{"n_layer": 10, "d_model": 640, "n_head": 10, "n_kv_head": 2, "head_dim": 64, "d_mlp": 1728, "vocab_size": 50257, "activation": "swiglu", "norm": "rmsnorm", "norm_place": "pre", "norm_eps": 1e-05, "positions": "rope", "rope_base": 10000.0, "rope_fraction": 1.0, "qk_norm": false, "attn_scale": 0.125, "bias": "all", "tie_embeddings": false, "parallel_block": false, "init": "normal", "init_std_qkv": 0.0198, "init_std_o": 0.0, "init_std_up": 0.0198, "init_std_down": 0.0, "optimizer": "muon_variant", "lr": 0.00639, "beta1": 0.95, "weight_decay": 0.0, "lr_head": 0.00802, "warmup_steps": 200, "schedule": "wsd", "decay_fraction": 0.784, "decay_shape": "cos", "final_lr_fraction": 0.02, "batch_tokens": 65536, "seq_len": 1024, "doc_mask": false, "train_tokens": 804600000, "steps": 12278, "dataset": "wikipedia_en"}
MLP neurons of a small language model. Each row is named by its layer, matrix (gate and up: input weights; down: output weights) and neuron, and shows model dimensions 277-372. Each number is 200 + 20 x the weight over its row's rms, rounded and kept within 0 to 999. A neuron's up and down rows have the sign that makes its largest values positive.
A block is one neuron, or neurons of one layer that tend to fire together. After each block is what it responds to, as a language model described it from the Wikipedia text at the highest values.

L4.gate264,193,226,191,199,212,205,184,151,212,199,217,217,208,189,222,199,204,194,210,208,211,156,209,217,189,196,191,183,194,214,205,235,217,242,210,192,204,201,229,167,201,218,218,202,188,208,210,218,179,177,230,159,183,200,218,215,187,220,215,193,229,202,201,171,241,234,228,189,215,174,175,189,210,187,235,169,196,189,215,232,200,194,200,208,194,205,211,204,201,224,200,191,212,195,163,206
L4.up264,225,184,179,182,240,168,187,208,206,216,187,227,203,226,212,193,229,200,227,204,214,171,203,204,203,213,215,215,195,211,203,182,191,221,212,203,196,212,170,173,200,177,219,182,221,246,234,192,179,201,228,179,183,193,198,188,199,215,156,170,193,244,218,193,207,168,194,185,191,146,170,210,214,212,245,179,205,170,217,198,228,165,238,202,203,182,226,241,187,214,216,223,200,232,180,185
L4.down264,206,214,219,217,212,211,198,216,209,207,200,226,190,179,200,247,151,225,199,206,211,203,203,205,222,199,223,215,224,170,191,198,211,177,188,211,208,188,225,231,204,207,187,216,216,194,196,228,185,165,184,245,199,217,200,187,213,204,205,173,215,195,166,237,267,164,171,202,207,188,202,225,204,199,221,198,188,174,184,203,241,176,171,184,208,193,183,229,198,190,219,190,186,180,183,182
L4.gate1127,174,243,198,188,188,190,237,190,196,201,214,208,205,223,226,234,203,205,219,223,199,183,182,209,184,223,202,208,182,206,215,177,218,176,205,232,206,215,166,200,214,176,209,220,227,203,224,159,174,217,217,200,227,219,202,197,226,210,196,177,168,214,219,208,209,232,222,161,178,193,219,209,189,196,161,193,178,198,205,202,226,189,161,210,241,213,242,205,193,208,161,240,196,153,206,191
L4.up1127,219,189,181,189,208,196,214,200,211,199,211,195,225,206,210,184,198,199,224,194,240,162,227,197,203,195,179,196,178,214,171,171,212,197,205,197,191,169,205,201,183,188,186,222,191,215,230,195,231,226,213,188,166,175,197,194,173,175,215,214,190,185,166,212,197,201,192,185,177,203,211,187,181,206,218,189,225,241,217,226,204,161,169,199,215,170,187,214,205,201,162,214,202,190,210,197
L4.down1127,171,229,241,173,209,205,219,189,201,176,174,182,182,207,196,167,183,221,209,252,187,196,185,202,195,217,209,214,201,201,238,200,253,195,201,210,199,213,216,197,207,183,191,198,206,200,198,208,157,171,191,207,181,217,202,192,228,192,154,200,220,194,185,179,189,196,210,198,240,198,186,187,227,191,201,241,195,183,230,195,214,231,157,169,190,203,198,207,185,210,198,188,222,195,200,183
L4.gate1289,210,176,202,186,176,212,223,200,195,218,205,213,190,186,196,157,205,203,183,183,203,185,225,230,199,208,191,182,204,195,188,204,186,178,187,183,187,193,218,231,212,234,214,207,203,222,180,202,182,226,197,183,213,194,214,177,186,204,209,218,202,184,192,219,206,190,183,185,217,186,168,172,204,188,193,197,204,185,173,196,192,206,199,193,212,221,231,185,220,224,182,228,204,221,197,237
L4.up1289,188,201,212,158,225,211,225,228,225,190,209,216,199,198,220,207,204,196,185,181,205,196,160,198,223,206,223,173,191,171,194,192,210,199,208,223,185,210,171,186,225,227,223,229,213,245,206,171,155,216,199,179,154,213,221,191,164,187,220,162,205,196,222,209,210,206,242,220,211,202,207,168,190,193,168,200,217,185,196,195,205,197,210,201,221,235,205,225,207,196,175,233,183,182,179,186
L4.down1289,174,195,191,180,206,199,208,235,197,208,204,236,191,249,191,177,213,186,194,219,212,185,186,234,204,154,196,182,190,200,215,212,231,217,194,220,194,174,190,197,208,165,202,185,214,216,202,201,199,195,160,203,178,195,196,174,221,206,221,226,225,196,201,202,192,215,207,167,217,207,215,210,241,220,222,183,193,185,182,213,214,203,205,167,186,188,195,184,200,220,197,182,171,194,169,190
L4.gate1340,195,212,188,162,210,183,270,173,188,198,207,245,171,192,214,181,249,221,169,198,236,217,196,183,218,230,220,186,181,148,171,177,259,206,161,165,244,210,198,200,167,210,204,186,177,168,216,185,211,223,227,219,198,176,209,215,197,192,196,227,191,189,199,188,177,169,227,201,214,217,187,224,213,174,198,184,210,190,205,200,201,170,194,178,208,185,264,204,179,224,166,218,211,203,189,200
L4.up1340,209,219,183,213,219,243,220,181,236,229,190,206,178,200,203,185,205,246,193,213,225,204,158,190,210,177,189,203,195,190,214,213,186,182,219,234,179,187,195,190,176,170,206,202,195,224,219,219,171,185,172,198,176,184,196,210,214,177,203,237,228,209,213,203,193,214,195,185,175,203,193,214,203,178,191,162,205,189,215,174,210,228,197,188,203,243,219,190,180,228,194,196,190,194,207,186
L4.down1340,165,184,242,189,228,178,171,175,199,184,196,216,200,183,209,172,213,188,154,215,217,199,220,217,229,221,163,186,211,183,240,219,225,246,180,164,175,207,172,170,210,178,193,180,195,207,192,211,179,196,162,214,161,172,188,207,193,188,188,222,199,206,190,216,184,206,234,190,232,176,164,196,222,223,206,241,200,165,224,208,200,180,189,186,204,223,225,208,250,213,175,203,203,187,196,239
Function words and punctuation (of, from, and, commas) right after a plural or collective noun, as in "fighters from", "a group of", "strikes and".

L3.gate1175,185,193,198,157,224,180,216,194,172,215,195,216,169,208,167,188,224,234,187,193,199,187,193,219,234,186,157,200,225,156,229,195,219,191,184,166,186,176,201,200,194,195,195,203,207,215,237,203,244,208,203,178,213,200,211,181,193,224,234,216,211,187,225,185,175,217,235,193,184,190,188,191,201,208,190,177,197,190,223,197,186,181,197,175,230,214,225,200,191,218,195,192,205,185,205,228
L3.up1175,216,181,227,204,224,211,189,214,226,204,239,231,175,188,178,208,206,226,157,180,200,221,181,193,186,241,232,213,191,186,214,195,178,182,197,213,155,215,207,229,181,189,191,191,171,217,195,174,183,185,209,195,215,231,191,226,219,224,200,190,176,189,219,186,186,189,208,191,191,233,212,187,210,202,227,195,200,195,189,216,196,172,206,180,210,169,191,189,182,214,210,206,229,183,196,200
L3.down1175,217,187,239,196,205,175,209,195,197,188,168,165,192,192,185,182,199,213,196,181,217,202,227,212,226,169,206,192,232,206,187,171,210,199,183,240,229,192,231,224,208,188,181,205,231,200,226,187,220,214,182,168,203,184,171,186,191,214,202,206,225,237,227,217,184,177,232,215,177,205,222,194,189,207,197,180,218,165,207,209,218,201,183,168,208,222,214,215,198,234,195,172,197,158,177,203
Main verb right after a named subject in narrative prose, often a decision or succession such as refused, followed, joined, resigned, agreed, or a particle after it (dropped from).

L4.gate37,202,202,204,181,165,211,169,220,221,216,199,183,176,171,224,212,209,182,202,199,149,201,204,167,181,191,197,195,215,169,201,206,179,166,199,136,182,212,220,184,214,207,222,217,199,185,220,225,238,162,183,250,185,210,176,197,212,171,216,227,166,230,208,212,200,192,214,205,211,195,227,217,194,213,176,198,194,206,191,213,163,205,218,216,201,204,197,194,210,164,160,192,207,240,182,184
L4.up37,223,219,202,185,167,220,208,238,200,217,174,190,183,207,210,194,189,187,200,199,207,185,206,203,211,171,245,193,191,191,195,192,212,245,181,173,194,221,196,248,193,242,216,198,192,245,235,158,210,170,228,181,225,160,201,163,196,181,186,241,157,197,171,223,197,198,246,192,173,170,184,215,195,217,224,192,179,184,217,201,178,206,178,187,226,165,198,231,191,194,179,212,223,219,190,214
L4.down37,205,194,168,220,167,195,203,151,226,185,205,214,213,194,176,172,182,186,162,190,175,197,245,195,217,182,208,193,210,156,200,232,170,216,199,218,197,215,202,223,225,225,189,211,228,211,169,205,206,201,208,217,208,242,201,196,197,213,183,185,212,205,198,189,221,193,163,219,243,192,213,217,175,184,217,220,209,205,201,208,201,175,200,227,248,198,213,187,170,200,229,228,201,241,198,192
L4.gate79,199,192,181,214,205,199,176,243,202,204,216,219,196,171,245,191,193,206,219,222,222,187,175,221,186,176,212,207,199,196,200,184,214,198,208,199,193,189,194,201,198,207,176,218,195,231,192,175,199,197,223,201,220,203,214,208,170,186,221,182,175,195,220,180,208,200,224,190,235,212,189,172,187,181,146,236,197,201,194,219,200,192,185,192,220,182,200,199,167,191,176,186,190,184,239,207
L4.up79,166,193,172,213,161,213,211,184,191,183,182,208,145,168,175,197,189,218,208,237,190,209,185,181,174,226,218,159,161,194,200,224,222,207,199,181,246,208,220,216,206,220,207,192,180,201,196,197,227,208,197,217,179,196,180,228,216,218,199,206,172,189,196,164,211,193,190,193,196,168,212,212,194,254,225,187,200,179,188,194,207,198,232,198,174,224,188,184,187,195,188,242,205,220,218,224
L4.down79,241,192,156,222,167,205,192,216,181,200,198,182,189,181,225,221,202,205,176,204,237,191,195,207,181,181,204,247,208,199,183,212,213,199,175,206,214,189,208,190,218,202,193,193,202,211,222,217,179,215,218,218,206,211,193,174,205,203,173,186,206,172,186,225,205,185,209,219,151,214,233,199,187,199,212,204,205,174,167,210,185,189,228,201,183,183,235,172,177,207,158,208,167,159,190,183
L4.gate303,222,181,186,179,233,174,186,169,198,220,210,186,233,171,188,172,210,209,197,175,172,252,200,153,213,199,176,198,189,169,183,220,200,179,176,200,216,212,195,210,202,223,192,210,226,230,217,213,194,190,192,162,232,203,179,215,194,175,234,225,218,198,201,180,161,212,212,202,210,169,206,177,170,226,227,201,217,207,235,183,195,136,203,210,205,229,222,217,187,165,194,216,204,162,235,222
L4.up303,208,163,193,180,203,178,167,183,196,229,195,193,196,185,224,155,214,191,214,174,226,213,204,191,196,165,188,210,200,208,193,223,178,227,168,195,223,209,206,234,181,183,191,240,175,180,195,226,195,169,204,172,209,200,189,183,197,241,203,156,171,217,195,165,166,226,191,224,168,207,214,216,209,202,178,214,195,210,216,253,166,160,185,215,202,209,193,179,194,191,193,190,237,164,225,210
L4.down303,193,177,215,169,183,175,222,204,215,194,184,146,222,184,210,173,221,202,188,190,188,218,196,163,199,223,202,196,178,213,200,187,159,228,196,222,206,186,214,172,206,195,198,200,203,210,171,220,210,211,178,180,250,216,200,193,179,185,252,196,205,196,215,169,180,240,198,229,220,183,214,163,169,203,210,219,229,194,202,223,201,174,206,177,189,171,191,187,212,210,206,217,238,173,182,198
L4.gate978,218,198,183,190,203,214,168,202,172,195,185,203,190,198,208,184,244,229,244,169,149,186,209,197,169,236,182,210,215,178,222,183,206,217,195,206,207,189,173,207,191,164,182,186,183,187,232,196,207,179,191,191,211,220,145,184,167,229,172,208,166,223,190,207,171,202,259,232,188,187,145,180,207,194,219,178,201,203,178,205,167,201,207,201,209,216,178,201,206,196,166,189,208,186,190,212
L4.up978,195,200,186,224,203,203,195,160,221,189,188,182,183,192,210,209,223,213,210,183,195,155,198,182,235,204,229,215,223,222,245,225,178,195,240,222,183,207,212,203,186,240,227,183,199,224,176,206,189,196,194,189,211,194,198,193,204,185,174,197,197,214,196,193,203,182,250,198,187,207,185,198,189,189,197,203,178,214,190,215,197,210,195,189,217,192,191,200,202,194,186,220,191,185,184,235
L4.down978,203,197,184,168,220,184,206,185,215,221,210,191,213,197,224,175,183,200,199,188,192,181,251,169,190,197,181,207,212,166,178,178,217,227,219,182,210,185,196,195,207,219,201,186,174,188,239,204,220,223,198,229,242,208,213,199,218,201,196,205,199,235,218,216,162,220,217,212,189,215,205,199,192,180,205,199,204,234,220,199,201,173,190,198,206,227,225,180,167,202,195,207,210,204,188,214
Words marking something ending, removal or termination, often prepositions after verbs like end to, dropped from, taken off, plus ceased, abdicated.

L6.gate54,182,181,199,185,218,185,151,203,219,194,211,168,189,191,208,200,236,183,167,166,213,196,196,233,192,214,220,219,223,216,186,209,207,209,177,192,182,195,215,236,215,229,179,220,161,236,186,215,206,200,200,191,221,187,203,220,197,201,171,162,225,164,169,200,186,171,228,207,177,211,159,204,184,185,211,247,225,221,225,220,209,213,216,201,201,185,222,180,231,187,202,204,207,203,194,194
L6.up54,211,201,209,228,205,166,166,208,193,190,208,219,225,199,226,222,184,181,189,208,195,188,197,189,205,180,216,180,186,185,199,221,217,224,168,196,207,184,166,202,183,228,235,211,203,182,181,181,204,180,212,229,213,210,210,173,209,224,191,204,189,163,256,162,219,215,214,170,235,234,223,204,216,205,222,201,198,229,213,203,201,236,204,207,194,206,212,256,197,193,193,218,175,205,162,183
L6.down54,223,189,172,208,215,202,189,202,235,213,182,197,202,201,230,247,160,239,237,183,214,250,221,253,200,151,197,202,169,206,200,212,176,216,221,232,227,187,192,213,193,206,193,209,168,181,187,204,225,207,212,195,155,228,230,191,221,233,185,188,169,205,205,176,198,228,159,184,212,212,203,201,200,205,181,169,234,147,210,158,221,214,198,213,173,205,215,192,191,182,190,210,209,188,186,216
L6.gate1049,207,191,230,200,193,216,169,213,205,186,191,212,204,199,187,196,235,175,219,197,173,232,206,188,194,150,193,194,209,178,190,209,192,210,203,184,201,225,194,240,200,184,201,207,197,222,201,192,191,204,193,189,204,177,176,162,191,214,177,190,174,198,225,216,208,196,214,213,193,216,244,182,195,202,222,205,181,167,238,170,209,189,205,181,195,196,218,213,179,217,171,209,241,195,196,207
L6.up1049,192,190,177,233,244,195,167,212,237,182,210,201,207,169,184,191,224,232,207,205,211,193,207,186,182,200,251,223,164,224,197,189,211,209,161,189,195,174,223,223,166,167,174,235,171,192,183,186,196,224,216,218,224,213,214,187,179,195,221,182,211,163,200,226,203,181,199,188,242,199,175,210,189,229,198,229,188,179,203,205,175,202,223,226,218,211,185,201,207,221,226,217,199,195,204,217
L6.down1049,205,198,227,220,180,202,157,204,174,234,173,138,198,163,185,195,203,173,207,183,195,244,199,223,202,218,224,206,190,195,185,223,158,204,184,231,198,210,202,205,183,204,184,210,177,210,161,199,192,208,203,179,213,176,213,192,215,201,185,187,184,201,189,181,181,207,201,246,180,212,219,195,215,204,233,199,187,181,213,212,181,233,161,207,189,230,213,247,181,217,166,233,201,190,154,191
L6.gate1276,171,205,190,186,190,185,136,162,213,219,184,192,223,194,199,185,194,173,209,198,174,204,149,196,182,204,235,204,204,234,214,167,210,196,189,198,224,199,209,194,199,183,204,213,196,198,194,177,168,177,173,228,196,172,245,219,187,199,195,214,219,206,205,226,209,218,194,195,218,216,208,191,162,175,206,220,154,176,226,199,228,218,212,213,187,191,186,229,222,226,196,210,232,188,207,199
L6.up1276,191,183,185,206,171,200,199,208,215,169,230,155,207,222,203,198,196,196,201,191,210,185,205,203,159,194,173,212,218,186,213,195,177,187,172,200,207,209,184,149,234,216,197,188,197,178,196,213,170,236,212,218,189,221,221,220,181,194,221,172,209,166,213,200,207,229,198,209,179,220,224,205,223,198,187,187,175,195,233,183,177,173,176,183,201,215,230,197,214,177,197,183,199,199,187,171
L6.down1276,203,220,165,180,187,200,173,197,183,203,199,238,175,222,213,204,224,227,187,169,216,178,198,169,208,179,203,202,219,196,161,195,201,188,202,215,247,246,210,185,244,219,228,186,188,214,205,203,203,222,233,173,188,222,196,173,185,195,207,200,193,180,230,213,191,212,176,202,204,165,168,207,218,183,218,235,217,204,207,202,171,201,213,183,208,212,197,219,191,192,156,201,194,217,203,226
L6.gate1348,219,221,161,192,248,200,146,203,223,165,211,171,227,195,215,206,178,163,196,240,223,197,178,153,174,234,194,248,189,199,206,199,220,188,178,214,181,159,236,217,200,220,227,209,192,237,244,254,214,177,194,201,183,209,188,229,192,177,217,168,200,206,199,224,176,179,176,182,202,201,202,215,180,205,202,204,218,204,216,172,162,147,171,183,183,184,208,181,236,205,198,179,195,210,204,191
L6.up1348,175,190,201,229,213,206,232,202,259,196,208,195,199,204,229,187,202,213,204,260,208,210,200,220,184,234,187,222,203,217,218,200,184,199,199,222,207,178,203,221,216,205,195,187,197,232,215,205,237,161,210,200,175,185,199,187,188,197,175,212,185,201,217,208,252,224,235,211,198,157,223,192,181,183,224,194,228,246,244,170,179,200,167,231,195,199,200,184,213,178,207,163,215,223,176,182
L6.down1348,202,190,205,241,218,194,188,197,242,221,181,177,181,209,209,196,203,186,198,217,182,183,191,194,185,158,207,203,199,188,194,206,196,199,188,197,213,185,176,228,159,192,216,219,236,152,196,219,188,181,216,195,203,188,207,164,193,160,209,212,182,229,232,206,203,207,207,160,186,196,200,197,196,210,193,228,196,198,222,194,212,237,195,225,223,171,176,201,185,189,178,201,243,179,169,181
Year tokens completing "(born …" in sports biographies, e.g. born 1995, born 15 April 2002; weaker on numbers and words later in lists or table rows.

L3.gate1073,207,186,173,207,219,199,209,211,210,210,207,208,189,184,181,252,169,234,200,216,195,194,235,217,187,179,213,229,203,179,239,223,237,191,208,206,203,183,202,177,178,195,196,199,251,209,211,217,203,183,223,173,128,217,183,224,201,196,221,189,168,190,196,211,214,208,191,182,206,166,194,206,213,218,199,220,205,201,209,194,190,206,204,209,191,198,200,210,224,200,178,205,210,215,204,192
L3.up1073,223,206,154,238,241,209,204,211,188,218,174,216,229,186,183,249,189,177,193,205,202,227,225,223,182,169,191,170,173,199,217,184,217,211,190,196,189,190,178,175,213,224,225,213,228,181,216,198,182,169,206,212,207,209,194,186,212,225,240,198,237,182,188,213,193,201,186,166,191,178,221,228,188,218,181,226,230,213,199,192,188,171,231,207,239,186,223,204,174,196,237,189,213,213,185,231
L3.down1073,178,209,226,203,216,192,218,199,224,180,178,162,191,198,207,186,203,186,212,200,197,215,201,188,195,201,199,219,216,194,173,199,211,186,188,175,204,202,240,175,197,195,168,208,186,168,173,222,214,191,194,177,193,230,204,197,182,194,203,247,221,187,182,224,200,194,209,188,207,222,165,186,201,226,166,228,220,210,210,181,205,226,182,198,190,197,198,205,219,168,183,172,202,194,209,162
Coordinating and contrastive connectives joining parallel items, mainly and, or, nor, "but not", "as well as", plus occasional empty table-header cells.

L6.gate334,173,160,191,193,195,210,222,229,218,211,198,169,180,200,180,175,242,195,204,181,193,229,201,207,213,232,173,190,171,213,208,193,179,165,194,230,196,202,212,207,198,202,195,166,207,202,184,184,200,200,238,196,209,197,220,190,203,197,181,168,197,210,190,197,182,174,180,176,189,176,171,217,226,225,204,182,189,189,206,201,236,180,195,213,192,226,191,224,200,185,217,191,237,225,220,195
L6.up334,219,202,185,205,173,242,220,219,191,196,201,172,159,207,190,207,199,179,174,178,205,211,188,209,223,205,174,183,169,187,217,197,190,184,151,181,242,211,182,223,169,170,217,213,197,172,220,209,205,205,200,214,214,184,221,213,197,192,210,219,240,168,194,204,196,201,164,206,213,138,203,197,214,223,186,189,204,202,209,155,212,197,218,181,160,223,212,199,229,191,191,187,201,206,227,170
L6.down334,224,221,241,206,200,208,207,202,200,192,188,159,182,197,196,201,201,225,193,200,228,162,187,190,208,239,206,188,207,219,214,185,197,200,205,169,213,186,215,191,208,191,206,218,236,252,195,231,198,228,186,193,195,225,205,193,179,203,201,181,233,218,207,211,191,187,178,203,197,205,202,207,181,170,187,197,175,206,216,178,251,165,182,234,203,192,217,199,245,191,208,173,231,207,208,208
L6.gate984,242,187,191,198,211,212,186,194,174,185,187,158,190,216,213,133,193,206,165,170,201,215,195,209,191,151,188,192,228,165,175,200,212,219,209,203,195,174,241,204,177,186,204,150,210,208,218,201,196,200,191,184,199,203,201,182,170,200,216,198,221,220,184,205,214,186,220,181,163,185,174,176,253,182,221,179,201,198,208,215,263,209,197,181,185,190,216,212,206,188,195,185,161,192,182,211
L6.up984,173,216,209,183,194,202,190,195,196,217,174,187,239,208,193,211,223,264,197,183,221,202,186,207,194,225,145,204,217,230,186,197,191,205,195,190,150,234,186,196,209,190,193,195,175,200,191,197,220,194,208,221,194,230,212,216,202,201,188,214,199,236,206,197,173,192,199,199,206,176,204,219,194,189,216,246,217,174,208,185,206,184,198,209,235,206,159,189,192,198,182,214,204,200,218,187
L6.down984,198,224,247,204,207,194,197,222,203,186,182,222,202,203,197,193,182,196,185,210,222,213,230,205,188,180,164,173,187,192,231,169,222,231,174,213,179,223,201,206,162,197,159,175,210,203,154,148,205,247,198,184,192,176,244,221,220,189,188,223,174,200,202,216,199,208,186,178,212,189,197,192,206,202,201,186,200,216,198,160,223,169,200,205,231,217,184,171,182,228,185,198,214,207,200,200
L6.gate1057,217,184,187,204,223,228,205,180,167,179,219,190,236,220,220,174,222,210,185,190,211,209,222,206,220,171,165,229,234,170,233,198,194,233,181,206,182,213,190,224,225,225,206,244,209,183,200,179,218,219,200,190,214,228,235,192,183,184,210,199,203,210,220,206,195,216,208,177,172,204,200,206,184,169,180,228,234,207,220,194,225,188,196,198,175,190,169,144,207,188,186,192,195,212,198,182
L6.up1057,181,212,212,190,182,184,222,214,196,166,211,218,186,193,206,219,191,203,233,196,207,205,193,194,219,206,175,192,190,220,216,184,198,202,204,218,207,200,166,216,234,160,207,191,198,228,186,227,215,209,181,212,212,209,181,188,190,199,234,187,190,208,170,183,162,198,189,222,197,198,186,211,203,200,215,207,207,217,225,209,184,134,198,234,185,216,200,234,208,210,196,200,193,214,181,182
L6.down1057,198,162,220,211,186,133,197,210,175,193,205,225,235,200,204,214,198,176,198,184,204,189,214,212,222,208,197,208,205,201,184,178,184,206,198,191,156,200,168,201,191,220,187,220,225,180,266,176,189,214,167,226,214,205,238,197,182,164,174,183,220,181,209,255,200,194,216,197,208,171,213,217,212,176,201,213,187,167,204,182,195,144,210,214,153,172,179,181,186,233,196,214,189,211,174,200
L6.gate1216,159,173,173,197,234,177,205,198,170,178,194,208,211,220,260,175,180,180,205,229,195,208,231,203,210,202,192,229,187,198,179,181,190,191,207,204,195,163,194,229,218,197,211,240,184,217,223,158,196,220,210,186,208,185,237,180,164,194,190,188,223,210,186,200,204,222,239,216,178,150,215,207,209,191,233,240,216,209,231,186,190,193,200,203,184,193,202,189,209,188,196,216,181,210,229,214
L6.up1216,206,193,205,217,237,203,175,198,229,224,223,211,186,207,253,182,182,153,188,214,233,169,206,218,225,183,195,219,220,210,177,192,197,182,205,185,188,192,184,196,221,184,176,206,188,192,189,201,207,272,214,200,190,231,182,189,219,152,181,145,189,216,221,195,193,217,204,203,195,164,195,169,180,218,215,175,149,223,185,208,198,188,193,201,213,184,212,229,214,216,218,224,188,205,216,169
L6.down1216,183,222,179,242,217,218,204,183,197,216,208,192,207,205,249,193,204,185,206,213,207,188,196,210,205,197,181,209,211,229,180,196,195,151,191,211,179,187,183,205,250,145,177,217,209,209,212,216,225,236,180,207,203,237,203,221,207,161,206,212,176,206,208,227,223,227,215,209,219,218,162,179,219,191,189,202,188,223,192,187,234,167,187,206,195,182,188,240,227,212,218,177,193,175,177,185
Verbs of leaving or transition in biographies, such as left (a club or band), returning, retiring, graduating, arrival; also "Club" column headers in sports tables.